config = dict(
    d_model=256,
    bias='all',
    decay_shape='sqrt',
    seq_len=512,
    train_tokens=365500000,
)
MLP neurons of a small language model. Each row is named by its layer, matrix (up: input weights; down: output weights) and neuron, and shows model dimensions 48-239. Each number is 128 + 24 x the weight over its row's rms, rounded and kept within 0 to 255. Numbers have three digits each.
After each neuron's rows, "fires in" lists the words (lower case) most often at its 100 highest values on Wikipedia text that the model never trained on; "fires before" lists the tokens most often just after its 100 highest values on Wikipedia text that the model never trained on.

L5.up448:092137148128126133152147116130076103122125114134077141137142144122151131107107128125098144123167149076076149141143082115141180168100154143118067104131107124135129092088118090069082080094139087073140132159110135138141110140081162112143117184159109126130106183086091137159121121128164148132125165113190105079113100125118120135126141132100157185119096139101134103122133127122122127114122142187099134190121142122142131128095152172093096140126135134140117131133112099104076120156150129088133113123118143128131132147146109142151126093137126113143096137136093127102120095122113148114
L5.down448:138098100098119130015106139109169124144135128102122121099077106116102134126097119144139109124118067145166095130145089122125095104140108103127120096109155130098141108112119135099124160133106163149127100103141117100126128052131073099138120130087147146102128142134105117100120146104083123091138147124111145085077112111134155100105122113133130091119123120144101146140101145104136125112127104131115071128122132125102090103118139106154132141120137128104130102085114143123138131136098114111102114107084130144120135116138131145121173124098122114117154117120123151142149112082150123122
fires in: "included", "include", "because", "various", "become", "debut"
fires before: "ed ", "e ", "ause ", "ous ", "om", "ome "

L3.up947:126136107180139153122135123087141134133113117176123136096133110148098104129148139128146149150070122152121140132112129113138087112153133130108127124143158140093117155133136156106171126135106159164138145123135137094164138132139139148109161094108174117138136109131126115144122120151097129134150131120135107149151113140136142127133111150116136080143135228089135124128149136128112138158099107081107099109165135137087120106143086107180155158141151152182066101118168107115118125099124147155143131132139153095088163166124140097103161122103133129104159143136143175117119161155128138192
L3.down947:147102135111115116183140156151117111094139095143120092165151127152124085120131095151112126109143102138137109096119130145152149134109134109152120129116092139139164101086116110141083126129125108126124137127119106192087100166118153107106091237112112135124126129127160155093123120128179138148130122108146141129142119131103107115145118145092098139128083157125105119123138148114116108093131147165160152174067123085123105142099152155107132099093105074103153158139060170110085149140128130107107105120099136139140118110095114117116128135121126087160102135155108125154122125146137129093
fires in: "such", "under", "20", "off"
fires before: "as ", ", ", "the ", "a ", "\n"

L5.up277:151125109198139148147131130116108157129135084161128139103146153125141131137149144109105132106091133128091177108121158155148154092146162157122188113127143136164120141145140159127153129094120166144124181116136151122145180129122140209102142059166133155133129214150131127141126125118099109132168150087158161121134125106134166160126119104138118144130133142119164117120163114110092119145128102129105147133141101130120151118166116157160157157133110175173092101113128103159121172119132116133146151146139113148109121119149141131122120139131127126167116108139094123085093160112118131164
L5.down277:137110140104140106085101135128139124121121125140116125128119111143119126104098144138117144135118101102150133109170093118110103146137131096155119122153118100105155152132147107092123163155146124166148098150150125111103114148144131099122105255114126109083116130136128126102140145125148169127133123119099161112119117103136086131112114111124114131123138143123111140133100108152124112125169146129162119146118145100113103110117119119114111109133123097106141137143137166104114119081122151120137133093138126122142168120116137115127114122114147084124124126142135147126122112116133088124
fires in: "such", "members", "0", "8", "4"
fires before: "(", "as ", "er", "ers ", "| "

L4.up719:117142140121115106140110133095104172162065142118074142118112126134088124140173116114129119112115180111119142121116148144109136139089130159144130071071135141081134131128100128102136154107131116074136125135174145128086126143083158126095132138127141152126132133114122116154114096111150157138169096155137136095150146164103144096146114118101152121157066116097139128135111131138140111136105166115140135126096145055144102149144149111095097122163149179139123141150123115147116104103120123112146104132142097108127119157169144110160134143130119152143110105161185156117108098128140135139
L4.down719:153109133097106127116121104128139125115138166085148106180103122112089095150161146137131104127170164110140078061094110122100095129192141092113118116156159070135133118119095126080141179109175169172111168136124144132095145134141110086098152034161110138115148142161143149145122136133115153138129148118122139120132101130149118117108171145139109114125154138156109149111131123140133109143135144155117094118113135162128146069137071120148097115149127147138111131093107120155170139170135121126159143114132146171149134129137132114139110137093138143121116130132147125138092097151152113130
fires in: "as", "is"
fires before: "a ", "the ", "an ", "\""

L6.up274:113115146111100121153113127147106087149122100141113097101156118140123146150133122141104130104149131085152128122144124154125171142138137146144101152134089065111141122124163053073131104142131118117134102160155151150097126118106110119114108159150111123144137148105105158122141126143139143150126128130134121112122115144119142143163105116087103166096090128133086120100098116100118083138150153129129112166070137101100108131076169136133138121118144081109104159154140095163053108135151143108143106113126141133156095093159140158133121066126108114155084126102101110140136118107066150102
L6.down274:136116115130156148055148111084132195136144141074099131090134130105148151158135133120120163087134133118125104134154105112156121114160109096118148090145150113126112127143117176162134126117127099129114143120102111071152170108148143158126157157132108084116099144157126095140133152072147157129139117137129122107101126101123127109100160147164140124159189110136125154153147136135091164156144076141123133108170144166146144128194067140129129128139151144127126086131112096114195151100118110147144152127104094096120118152121122129167147114144162138135133130156153118118108107115162126129
fires in: "11", "career", "3", "million", "2", "written"
fires before: "| ", "==", "on", "\n"

L3.up208:088161146108129147159104173154089100130121090127143139139142153090164137103111101148119132085180146079131100117153122147136150144092140161133137159113094078140147124126144140171060104122157102114130099130144134142116153123155114133155136165126099130143126174149078141114126120083115119139102133164105095136113135113130114136142125135130117182170119059119126131109119102149135130121160150162138160157134137143153135156127153148113140141154118172126150131130122103137120118127174147061138096126133123133146087099140118155121145144119106111175113129119131118127156070156140166141
L3.down208:134131118147125124099137145093153159165114136070142101090104151092139144156108105142132144148118125144114098149182146070096111098154094128099174115120133131090136114156140168099127130094101130083161158089150136088140161090114115088130131104123153151136089122131118081140170127140078110122125135132106118138096106129101122110131126114176153137140157093113144152137113125152140130130119149109079084117144102179130152107137115133146134157139111129126128102100146116126184171119113129127115119117144123127116103167118131120136143088149100107120110115100172136117138090092142122121
fires in: "number", "linfield", "did", "must", "field", "just"
fires before: "of ", ".", "not ", "S", "in ", "|"

L4.up312:134138119180119109182138145124099137143126119203142162117155182128184139143140144145104133144125160105131144141081109139157101111131156150102175124122108116139146125124134140151145103088100163140113160076120133136150138127116125131147157063170139148128134126079080108172097137116100077094147168130150117111121183147130154149116166140139105121110115165101166136156114134107092140143138130167086127094140106128099123120135134144146134130104116153116140140108104122122154147160091132145104147130145114148194142110148107139124114155078114186113084114119123101137116164140139127173
L4.down312:146117170111158127128124150158136111097140146145142103135146112167111109118108131129088101120111094140119095126152123138105116122142147141152115107139096138124148148104161103122143158169152105144142100160098131140127121137151146131108098255101124127113150130152177163123177143123156156156117120090134172119134104133141077145124103120117102152123080161137106128105132129142145087115156147129152151166140154091134105107092107124128121122136134105111102170128164174129102097129148146119151111138131144116151117126097143100105123143108118098124147130138104114124131136153113103101
fires in: "include", "included", "because", "includes", "published", "does"
fires before: "e ", "ed ", "es ", "ing ", "the ", "es"

L3.up495:129118107135117108126132140117075097133113104132115144141154108103109134132116112117133146117151145133152127106131156116192082113138166140105168149165122096117145126153098180159133064163119109142108151101103194152139154159094150131141113154137090143118123144072145132151114148123121154091096126111096123131138125154119125122155128117130137113128122122105134114146143151129150110080093130119131089128194140129109099128122128132109160161120128120131169145201111106160132142150142136152144085133166166142139126118165092105122121133104111122135119123116116139083090123142103180129
L3.down495:112118155116164137145164158087140104149143190105104160113147152157117120159131130121116172134108132108142118110146115136134121192155074137185117108166094120113118129154095153140108136127126130094154126097165094154126154123116119123114110053099075146114162114083140154139138127142116108128102101186129082154134144152093120193119122122122132103109134119165148088137118150120128127110132135094153147113142111148173108135154101138102122103110147083153065104053135128132153141090140153124113136133117119139151142113102110144110115115166131159157147141138154122164133141121131118140
fires in: "0", "1"
fires before: "| ", "|", "/ "

L4.up87:129121122188114122164113132120110138120112077201160134112156136115126134116112122160151117099125126126119147149083113135144114115115141127118145105117126106109112126100139139166141067117102163120098112077107091123132133141090125135129155003145145165164119117127077134177124136109093100133139130124144149115134188130143146142131106134115157120134126145113136124126111131142090121134123117184097132126120112134122113140130143119117121198125124141136139104125128124138120137151134156145128136104147104109103137098133129128133104224104134110096112119146118152143110139104109170205
L4.down87:137124169121126149125101159134135127102144143141160114087120114164141112125100107127060093135120111094146086100143106149131138131153122145140126136157100123138158132114134102111121154142131093137149120167113124137119129136139145149116089255117127104095141121141159159102161152136167167114144121100125159123116098095144099144145112123124104141103099126139114132131133104138127115129156138104136111154127129106124117112107108129145129105116141109096098175142139145128108107108120155087136126132126140118164119112112132102104110119121131131144131142123113104129132100161126078104
fires in: "following", "included", "include", "including", "includes", "published"
fires before: "ed ", "e ", "the ", "es ", "a ", "year"

L4.up447:144148109149126143123141125105130094145114121194109128138145133148159121130140131121125126131129157129136131158125119089163116161146099113128131140163110134144145132087116131098138133102161138141151094144144083122097127122085118109143143152113133135104106122108109101145108121154119110097124111165093075113126079132146151165143147129107139106090081121098098135125097142112118111150123141116101127137149137116063137100075125087144073096127128122116109172128150071123108104130120140162123127144125162090128140122126102169136154023110135129090092137142120132117138117157118164163
L4.down447:119136124146137095128150131152116112112146102072111128135121125179152076137107150097113121098142096109117133143107138158141132126108155153152137095172100161147134143136152135131114126134117165117119164116077145170129100118139131171129110052133146096133166120105182182117147111145131149113126133110150119131130132178089132117136121135139113142113110163156093130124163126126131110091133109138126157146098099129176136132125112137132148147120080153123122172096098166131118126178126087144115080134092104169129098112102119094142106130115108110129126123116113098140116148133117122101
fires in: "incumbent", "according", "minister", "democratic", "candidate", "columbia"
fires before: "| ", "to ", "ent ", "of ", "ent", "ia "

L5.up784:125162142168132154074155157100106109124119111255129136109134162110112142110109157132131151135153159106089173152137143135130109112157143146137145144138156131142131153135143152152143116133148179153135120124156164148139163134131144165166136061107143127139131147137087120127137159157094104144137151120133187149132084154151126157143139132098174130158119119106126123136141142147115117157139128114125140141151128115123142143158126094172169159146132205155114126147131073156108176117149128130162139124139147118134145134148132121120143130132138132127155133140158171109140131158122123182
L5.down784:128079181098110138113112135162145093118141072071123143155142119148131092121082113122144107151144109118162098126150150136126123147114113134148171149144089150109136140123140124108139163142127139150096193135149112103084092130120138096109164255160130145134122161109169172119141113146138168129157119119140105112086148108134126124116117147144099113095137126137101149151117113101088107123150133143136124135098129121105131107117143144098117080121086096128131163104135129120137118126131199080094099099102114168136119143095125133126110131118129081136108128147122114149119127102123130104
fires in: "it", "such", "since", "25", "20", "systems"
fires before: "| ", "as ", "is ", "was ", "em", "a "

L3.up480:148145113091126112132095121127139105114109153129136126099151113114148118120167182110140130128135166121119161149148182115141135120140117138130119089151106123136129085093113131151144117113101158120124177078099151134118129137098132120138167153150129124147144116116111111137118140156103174125111149086116145134138116173152140168153143139116119125182064100130150118108125110110152134128103139167154102155169121100102089086100175176130163138113119144121169160161093122142136187134113150150099134141145133172109122150154150074155112097124100082154133120119155147115104129124150158159
L3.down480:150112129124159138139114120116111158129128154214128134132133116139137158168088106127140154116109129108153120130116098144144144119128104083131114135117106121115107165096154141113141164146132118126165118179160068169137102128142105135128092049107116153099126151143123169113126127127097112124112143156141124168099103081113107121113147137140108107100156097162128146116128135134129153149148133100103156125116143157161117157121090115083154126072149084133105130104166130118099114130148101131147132148124114094152143089093117143109106146152127151126160159129102121146143140137090120123
fires in: "of", "whose", "white", "whom"
fires before: "the ", "ose ", "ite ", "om ", "a ", "er"

L4.up1003:131109100128162134130124132132158166132134120159121143135117142171132114165138118177094150153112133110126140110118118153154139113179134129130153120183111171157132130103110118068138121102138162135114137191086084135118122124122157118137110096108143124082115157081114125140131138139157137118123140131133122086101101117131136123133142122140117115102099178094136103140100109079118137112080140138075138138172133119123164125116094173132080131115087147129185127111122109160112142133094097152121174155147111176162084127124093131139112108111100167097100123121127135110107183104119098102
L4.down1003:133149107116090075110145108136118066131144131136148107135157132153087140092148145092156112122134122157152162146123175126124112146109156132159125095120149155159120108147152156167087142177139144169126132107158143118150113117123097097157178124132115171166145099127144150159097086112128123109137121088115132161167167168118132159124144140092129130138146157154109143110162127150166131114147141133173143114111111107111140145155143098148119092124103118145080131105153168113141115131147113131110112146101107118100167107148110118135160145122119115130150123147133156123187136161096163131
fires in: "incumbent", "columbia", "city", "university", "world", "large"
fires before: ", ", "ent ", "ia ", "ent", ". ", "ge "